config.toml
n_layer = 12
d_model = 448
n_head = 7
n_kv_head = 7
head_dim = 64
d_mlp = 1344
vocab_size = 32000
activation = "tanh_gelu"
norm = "layernorm"
norm_place = "pre"
norm_eps = 1e-05
positions = "learned"
qk_norm = false
attn_scale = 0.125
bias = "all"
tie_embeddings = true
parallel_block = false
init = "normal"
init_std_qkv = 0.0197
init_std_o = 0.00402
init_std_up = 0.0197
init_std_down = 0.00402
optimizer = "muon_variant"
lr = 0.0144
lr_mult_o = 1.5
lr_mult_down = 1.5
beta1 = 0.93
lr_head = 0.00381
warmup_steps = 200
schedule = "wsd"
decay_fraction = 0.689
decay_shape = "sqrt"
final_lr_fraction = 0.05
batch_tokens = 65536
seq_len = 512
doc_mask = true
train_tokens = 692600000
steps = 10569
dataset = "wikipedia_en"
MLP neurons of a small language model. Each row is named by its layer, matrix (down: output weights) and neuron, and shows model dimensions 298-447. Each number is 128 + 32 x the weight over its row's rms, rounded and kept within 0 to 255. Numbers have three digits each.
After each neuron's rows is what it responds to, as a language model described it from the Wikipedia text at the highest values.

L7.down242:135128098151131165092141103097180079139136086125158142113085152130092121107135138099101099092138118157148104090146161093135157110111114131118153177141116118098115144141151148127100160127163194120131106087089141181071116129156095135150105076123144147170142087144165163163106165122170144146112154194105152102117109174128163139122150120183109170120136082144185131130118101117160108072142217154169095136143091128110116122082130201165140114172158073116143
Description: Words leading into dates. Prepositions and words right before a year, date or period in biographical and historical prose, such as in 1977, on 27 February, as of 2019, born 1984, during the.

L6.down482:136081063134080137132123143127137088094141172098154073138188091158147106115152203113135107097125176128130081156134149081101067102097126133141102173129145132094103095122157146157092170178123147148127112167112107107107156095088080156170139103208108072189096126178165099074105089136095110151134092078096108166064114175121136173130109089213128137107106120104158125093137101165162143127112156118174073117129157153109059151130166114176149132138126175139082
Description: Standalone space token. Fires on a space tokenized apart from the next word, in prose (rapper DMX, Train Dispatcher) and in empty table cells between pipes.

L7.down831:173118125128080084138113146129104107117138135110167158153145049127117098147124137135157133124134104166164149108193072111108160117117157152179164132127092164122080173159109146094160159138135101170159191169132143103127091176112129134076153144082137147079125131134079127154112124058160140095157153137154154164126105128154079181118118143133086129103151130073123103068146135143098122080129134136127128139096125163104076175091117059160142099116097168191111
Description: Start of verb phrase. First token of the predicate right after a subject (pronoun, name, or relative "who"), such as the apostrophe in I'd/I've, has, had, also, never.

L6.down740:159089164150082121138214099143170095066147134172140092124083153137088103143131174086104096102169147161139122165127120165166124094077126136129125113086179140124113105147077149104123121120161102111134113115078172152147144096116127086126118107179088104056114150075117109064186117155063128150136101097165127130106120122146072188090140141121144109101037130161113203113189076103129065122159132193123130163159139163199108155098205072129191163094103104128109
Description: Field-label end before value. Last token of a field name in infoboxes and table rows, just before the value, like Workplaces:, Production companies:, Total valid votes |, and similar spots in prose such as degree from, died.

L6.down474:177147149170164116100170106143144095162174129065079175111133122117150082143117131143132134102136101108077136165139113185088111092114113091105178165089171060117175095144161159123115152156133169088152115091126122158131131076157104146122164125113117122152045134070153160146134100140067072151163145127140084118123113096107126090142125096100088080140128118106068059121007084110100085121135145136124151081147125166088130122110116108118164116083123179107175
Description: Acronym pieces in parentheses. Word-piece tokens at the start of capital-letter acronyms, mostly inside parentheses right after a spelled-out organization name, e.g. (INAH), (SAHRA), (SIAC); weaker on other name fragments and opening parentheses.

L9.down337:094158157105160131181100109187160091155116126121169149124137110103175138166107157164137189112155143116162151145093123143090186142135144091113074135128128077150182096153077140157165153084117178129139159166072160078149147139108179145093187146120092169078102104078137158109103133121144128095123101099153162137143136155080206125091165145137167117081054143095099138121136015130155131132142096122089166145124171099158187181168128158188099153124158082132123
Description: Sport discipline names. Words naming sports, sporting events or athletes, often split mid-word, in medal tables, name lists and biographies, such as Athletics, dec-athlete, cur-ling, track, racing.

L9.down82:091136125135130081105165127167140144122181116098151114079087135145116218158127109160182087106124155114142121137140146144117104145162096127118182121117142147098115163184038139084133155107174104161144089085106145149093168155120067159161155141073121127156140060186134146194045155120188162149134089172163140114100054173101182126152173072169073102107168123125099143124109072164173137086099149129128127187174156143107092155074127104115119086124097156104148
Description: Punctuation after long phrases. Opening parentheses or commas right after a completed long noun phrase or clause, as in "receptors (TR)", "keratoconjunctivitis (AKC)", "a grand wedding,".

L7.down924:147113151152138138127120090133225113147136137132139163112155123129131177146156081142146196108157143088137112153149085106157140145087134132129093076122166134182160092112117150131150098147149178111095089163124111151100127137182214058125100050192118114071131118171128129088204168129109083076122087131127147086114079121164154101136136084183101174090156153117130169168121152050163045158109169168115152147122122125169151112157118154149138113175170095091083
Description: Team/event membership phrases. Tokens opening or inside a group or event name after "member of", "competed in", or "men's", e.g. the, 's, team, individual.

L7.down644:152155115116176119142120113114155112126111044101144119155194165172157146139206125087161118148157127150165059086161134102162140171153160185151180130103127071081126099126075150092161114104150208113124089093113130092152205132060152123126125093081124125151118138104141162154170137069117130114101186148105136118095118111131140172115132152190068061086101114097131108123124084159139177176147165141073129082174171122205113091118090141123137115124063103172105
Description: Cited source names. Last token of a named source just before a reporting verb, such as Journal in "Journal argued", Weekly in "Weekly called", and report in "report estimated".

L9.down959:187084142110141133113072132106115066161099083133102133156106126132139117164126110138191023131153113068086092172101133111085153130132106237138116183080164183128136143130114122135136180129143155073162096159168111150143159136225136109170156131121080136119158129129155121141132073159143135120123159140148147128071135151175140204124137140091119063206121100090069143090110151094160120172107099144119141119078074165131188122139112120147204129123094135108165
Description: Abstract measure and heading nouns. Abstract nouns naming a quantity, attribute or duration, usually followed by "of", such as year, age, degree, length, behaviour; also section headings like History and Career.

L9.down474:069072126126096132142118107106129133128113118134140121160092110141186104067124136144147138155058110138127112116123125129113150130100132120145096087110143144087078173147087107146121085165104133137093118115167160079115078075086102141123148114095102080165201146121094111127106130130159133166141093152146194157173124136151185149111085114060141126142151077125143123124103138158123114105154148140120056098191145122081094129104152181170104098180101120102118
Description: List item endings. The final token of a non-final item in a comma-separated list, just before the next comma or "and", e.g. Grande, women, WETA-TV, warrants.

L6.down481:172149136137139209078110155095185121133131177076081092095112162095155083066167125140125168089068208109090150128061086127133157068164100162150146152105111135102143124094158143169125171102086147175134159110128158129117152135121098113134079137082138121146134132078099158101128087108079104163144159104167098118182101071188158133137180109108113125152110196172142082135167129177132153115102108147154142149136133122126132146148214148154167171148154121114134
Description: Table cells, years, infinitives. Newlines and pipes ending wiki-table header rows, years opening rows or section headings (1964, 2021), and "to" or the verb after "attempt to", "plans to" (build, seek).

L6.down138:123162147121114096150138103151151168133126126074102161128084164150105127162101135084061193133132105113046096107116156125107136095118054095121145155121059083116143142176090167139143158168161202147069042124129095110148146107123128092141075126100138120130145102096151220169136084100063142124134135069166116134189104128116113148110160077107104144079081135126175159124110167118121144090146138117156071157098137129050117086120135200111134118093158123129152
Description: Noun phrase heads. Abstract head nouns ending a noun phrase in expository text (date, period, difference, stage, volume), or the of, was, is that follows.

L6.down944:079086146148154120121172139106144143111068082138099138127102135108136072083169110138185124152086208059119130091133146152110070072159121145171119149120078110111135085115150166162124073173116149106088130082134147168142154126117201106077078135105095159116114135153174157143148150082126131117168091123123114121146095167180186121143133104081079182161073179071156077145098124113106130131124140100137111162188141104145133113054128210151130097126113107136127
Description: List separators mid-enumeration. Commas, "and", pipes, semicolons and the next item after them inside running lists or table rows, such as Egypt, Sudan, and Zanzibar, census percentages, or "| Yang Bohao |".

L7.down610:125128054122123128173126122145119107197162132119096166117124159156173110119139103149142124117095115215133107152158156077151149111096146115108152118188096117122115128169171087081152122129092115177124098128125062129070133165112126080077152178135133063118157093115110142068128141120207112105083154142109140198126112134134149150110165100072120109130173092084162119107094087112103126147194189124120066122120156126113131100119112118163118205129092140106132
Description: List-item boundaries. Last token of an item in a list of names or things, mostly the separating comma, e.g. "WTTG," "Rwanda," "Yu, Shiho," or word-final pieces like "Alexiou", "soccer".

L7.down995:130132186100124100154135112124078157158127166059101160108198142099109118088094105189138128132143144091082076111133089130124167065185141126078195174090168158074100120083102102122169136172124175125119127128152123126156075116142161119132229169108114133148052068138154173103111102119093090125162114131174115140143149135153146128127130056108128118073144158107146163197072083055136110107114137207122108130158180152117110105120065080162148114153121095121162
Description: Acronyms and abbreviation pieces. Capitalized acronym tokens or fragments inside all-caps abbreviations and codes, such as FBI, TBS, AT, and the AF in RNZAF; weaker on short numbers in tables and lists.

L9.down130:161098085121103095118123161101130099173154104134128131146168142097189137148077155102095116111166159068102107091130155081142110121136038131134154104152121187174125169152119092121143145138183133088155103068143107075115161166144132119099151133164142162153071085111127185123152139089154156103134102113088150187147159123139148126079118070148100136198116104099105089110199051116152123185169141155084127144124156116104144116109194130104092120170101147027099
Description: Upcoming year or time slot. Tokens just before a year or time phrase, mainly prepositions and articles like in, the, (, for, until, and year-range cells in tables.

L6.down158:142132113162135036146082135145176179145153094092102135124121159146103100103091136122078141100138129155120147114175152147154077099145114126125116067088103156102160084196154151072148115178123070122144173145129099150145104067092173143044060127143146101092104130095124130115151103135100163115102041163129204123142101131178121137070143103110193029084147101156129192088084097148146117141116143097100113077101179134064105122161183151100156189097168068065098
Description: Mid-word pieces and -s endings. Word-internal continuation pieces, especially "s" after an apostrophe (What's, he's), verb -s endings (picks, loves) and name fragments after W (Whistler, Wampanoag).

L6.down480:118153080148143112144168126178147150182183115049105111136167165104148119128110096140091126128140098117137141125129067069121102164121143150124118078097121135114131119073155191199128086148093114090193139124117107089035120152104131132200105063135161111120133150152142165163179167116078144145138172132106128175125075127145149111097165137142129116087086114126162114090102102111183114138166078166150087145101172170118137169142189146106083140129218066113162
Description: Start of creative titles. First token of a work's title (film, album, song, episode, book), such as an opening quote, How, Un, or The, usually after a table pipe, list dash, or "album".

L9.down714:084108103099152111119162123113151131112087164176103099125044119088148203102122141152105125126136161120120131145068090085163122113147130122135085104140173145110176101143090184097157143203050160137098079151155146096163123137129142118110113130107110123068101093155119156123150150068163120127101168101118160074154131086118095134168120124194108086088184108103101117154143206119138124133107158104156130148138114110112094092104078145117154094085118105056113
Description: Pre-verb slot after subject. Words between a person subject and the main verb in biographies and plot summaries, e.g. then, later, quickly, to (in "manages to"), up (in "ends up").

L6.down655:143129119137121150153126148168121078121100121075115142151150125076155082108139084100124144128165132064176139120101148040160155093137111143112160104171121080127132128118163101092145074168147131158157187110149104135078149174143151175176112142149128139170069102172147184099130103161198093132137201101080149127141117146176161076078098098126194134090124139131172078116133139125085157089158132071121208098106101132116147038128139103122130132109117118091134
Description: Lead-in to time expressions. Prepositions, hedges and headings that come right before a date or duration in historical prose, such as for almost, since, in office, History.

L7.down674:123090052137126151099168147135177090127133092150139176123069113101164069148125108037149096162056151095119114109103148142152058127126148066154056111132121060145087123198101162134106121077173100116131125142133134105158137102104089089098193130136126113122102182140154195149106114196138128137106166049121091089142099181143088126152136181078140137125114123118102106132162127130140080136116159146127118122049137099108097165144143157150133125117127164116121
Description: Word pieces and copulas. Mid-word pieces that complete an already-started word (scul-pt, jeop-ard, coincid-ed), and was/were/is right after a short sentence subject ("This was followed").

L9.down720:100125120176164142163140082163134131091140131117161122157106074125164133134067106084129192085125095121119128105159090200104176152141129058133119103180134048127104077131099105070138116179099128157123134128136089162177108113096103114055116132124192115108123175091138111114169080184065160139106115140134113139095164102125143119166120157141109172147130143161117111172137107171115121140172160132138124095124197148128134151087100056147131114096168142090203
Description: Field labels in tables/infoboxes. Header words and field names in Wikipedia tables and infobox lists, just before a | or colon, such as Division, Running time, Generic name, ZIP Code.

L7.down1022:111123078118118158082124105138100119136103171166096065129120136143166129170095181104104138140140133095123137224098146124102086110070102138106096149130094158127071108129118118115172137130095155150140097126137063111128131134111112135118172079148146143120108085133091149118115108109127092150195108110087143105111147126133136103125093163172132126136149152064143142105132116143166141128146157126160135146151117117101074129169122115154105150163153165196104
Description: Standalone space token. A lone space token, mostly inside wiki table rows after a pipe (empty cells, headers), also before list items or mid-sentence words.

L7.down21:137130165101142203100137092057090101100098138046173120120169153140154162148135096134166090148153147160109105129145115068157202147171131115129169108125165074096139107177092161145153136135140161160169167187103055172067101143113184117097127123126165179080152064154128095174193169134064125080123088095137087120107118069095141050114038119138131177103160143100141146109162172114169172119091164097116075129091153158146118135076046161128112152147162093141062
Description: Start of titles and names. First token of an upcoming title or proper name, such as The before a book or show, an opening quote or bracket, or a table's newline/pipe.

L9.down109:154165083116157097183202138152143089145105071096155134089113148180113133122122118081092134149186110138072147139116105106092090157094090109170131109130098178117132135155143156119135093154068148063175167094169115128085107187094081133128130097131167120097196163176150058114143100090134173076113158169103148100148058124158137168083182133149124180131129130101158166073113187168125145098167147132143146142145133134116096161142116113117141063157154102110106
Description: Start of creative titles. First token of a song, album, film or book title, or the token just before it, in discographies, tables and lists, such as an opening quote mark, Slow, A.

L7.down1073:101146164088190099155108130088157085108140158173094094117168106161115155123125109139150202147105142179102091151125143179095127105160103092117139115117148103136104106175163087135133100139106126128121136066135147122148140145153119071149114132114121086199165142097094115135209155112121095098111126082158188129127133103140125117130135130203094099129143086147112186119120065161100113133161143124111092092148198153182148100201126096128156105083154174099171
Description: Table and infobox cells. Cells and field names in wiki-style tables and infoboxes, especially empty cells after Turnout or Total votes, and headers like Team, Home, Label.

L6.down1050:107077120175181177147066150121186064167141111184159137096087148160105170146164136131145164161133091128113140179140148097105140105118132101132120149167171074164081160109130100138137095177130133105133122135126152053095123131113207129220116144143154124119154090112134173076132058147113151099107112144158016118103111100098105137140109134109185099120155172162143142175123118089158073116128106094115100191144172088102145150093189151104156095200149148134123
Description: Sports and military terms. First word or word-start of sports and military/combat terms, e.g. shot put, tag team, arm(bar), Arm(ed Forces), ball(istic), war film.

L9.down801:127161095138152102113085154135131112177126146095060108105150078091081108134212212084120189173097179108146127187147115109150061092131139126083103116118092164161102117122169105176127113139125103151110069158139162125126092133122115096139132084132116108157106142154129122084115109172153076123146143099032153117089119132076155096148126131137104156147109136079142158146152141131117127126144087083168125193131142134139068163123141172130112110158123138099091
Description: Standalone space before uncommon words. A lone space token before a word that lacks a leading-space token, usually rare nouns or names, e.g. marijuana, ragweed, veal, silylene, Sharif.

L9.down392:125097140112095101085102155124084166144127087073102127143143120085117109129127151085093103161160142160185157189115120158154100110217106156146136091114114147118156050086134066081116137132163146143094133101111130130110161199104154124146099098093147127141089121103090131140061124078107129091178102118135159136138125116142089115046104122118173115154130108137115105159154095183063123147112163114079153161162117117125152159072208139091185069084082126143178
Description: Punctuation after list items. Separators right after an entry ends, in lists and tables: the next table pipe, a comma, an opening parenthesis or dash, as in "drums (" or "−24 |".

L7.down1279:098131121129118101133138139180090149093168126150132090143102088131124173130150130154164165112084178135157112157113119139143131127141154084133113099121110100151141095108105183054130142153126100115129079144155175153098150144163112123065117131087146088085132155115180129080174116166157181088153165090126132150067071167148123149142050178115152205141067101143170073126107113077137140149166117119146150149118151138113126148103093148059159152101121160064094
Description: Table header cells. Tokens inside the header row of pipe-delimited Wikipedia tables, mostly pipes and column names such as L, No, Location, Team.

L9.down322:127142106150169085089167127067129088092164093104106127133132150148107141148121136179092093164142099115090116096131113142161151178106095134150133193146131197108130100158159128176164140155095131170175106110132123071073199175136083113148074095160117144122157138131108122111133145091061122082089150119079163134056098091111102100166054112191136154104116119122075150159115104140137113150148153118134173035138182097109138117192105083137075152144143161162136
Description: Copular linking verbs. Linking verbs such as is, was, become, be, and called, introducing what a subject is or becomes ("would become", "considered to be"); also scattered word-starts in table cells.

L6.down545:123159103105099157160125104164133088149061123143184094125182205162078153088105131089157111127124152144153080054114183096100107108158089103084140175115135151127111121124110081146174125090139109090183079094149144113116122131076166131119128141140178150105087147115139134072070159117094112099111095145065090177130081125094068090084090072166088178168100089144096117101159124160168110149167153158096147175186166178170161092123158167086115183071121078147107
Description: Items inside lists. Tokens that begin the next item in a list or table row, such as commas, pipes, "including", or the next entry (CAN, SO, Spanish).

L9.down548:114187122113107152114106085131139080131140100177124114175170137149163137092193179071103141135165162128166138117069080131118150122074159122145152129163126141157159143145172127086102177161138076175116175128141162171116123065132094123134188116108112127152090131084145131148116131123184084162098072119093200145139110129140162140170133099161177134161117141077097124089117116176111124133097105157127131124158092096127092180117134155085150098099102081041101
Description: Years in dates. Four-digit year tokens in biographies and tables, especially right after from, in, or a pipe, as in from 1998 to 2005; also table cell separators.

L7.down967:129153128148038176147104149152096149095087163147176120117199121151106113118120146137120150164169105055217136145136110126113137120144135104097126143158101143060200123144142055149134170117049122117117087098184125145138176107064162131114129111134060138161138126078139126176098067189131166162130114121113086108074156151152143136114135138153100151092079165081185111093118139167120142132150109113167139124132095093115099101159088128161137131140128187122095
Description: Copula and its modifiers. Forms of be (is, was, are, be) right after a subject, plus words just past the copula: not, also, no longer, comma after however.

L6.down858:125138088114106130127152113121119117114137134139154117141103153158191124164114187124126179080177169068098121073136128151122174158141131164122145171181120138108106090133115239163167076171161174131100112132141162130189102077143136103165088132140139115148087079109145095133143061131137150171145139128119153121107118087140133126127116145120134086120102113109181118105132170084151149127180144142111149111150136108063102174105143109183170167123147055156134
Description: Predicate start after subjects. The first word of a predicate or clause link right after a finished subject or clause, e.g. is, signalled, leads, as, with; occasionally table dashes.

L6.down904:101127108105109086080145088098175098172135053137178193102182156160130121171125096129126141128166180129101080094106127127119131113130145166122134151067102111102075111110150186104158120121124170189134075109097127084151158136127124138174133096105090145157046122098173125179131071125159134115140199087186116110178150117132093145113093120102149156124112156133112133140146160113144129174120140153129117135124119152123129141120123204080148163137128058144107
Description: Source/affiliation connectives. Function words after a person or group that introduce their origin, affiliation or source, like from the, of The Times, who; also mid-word pieces.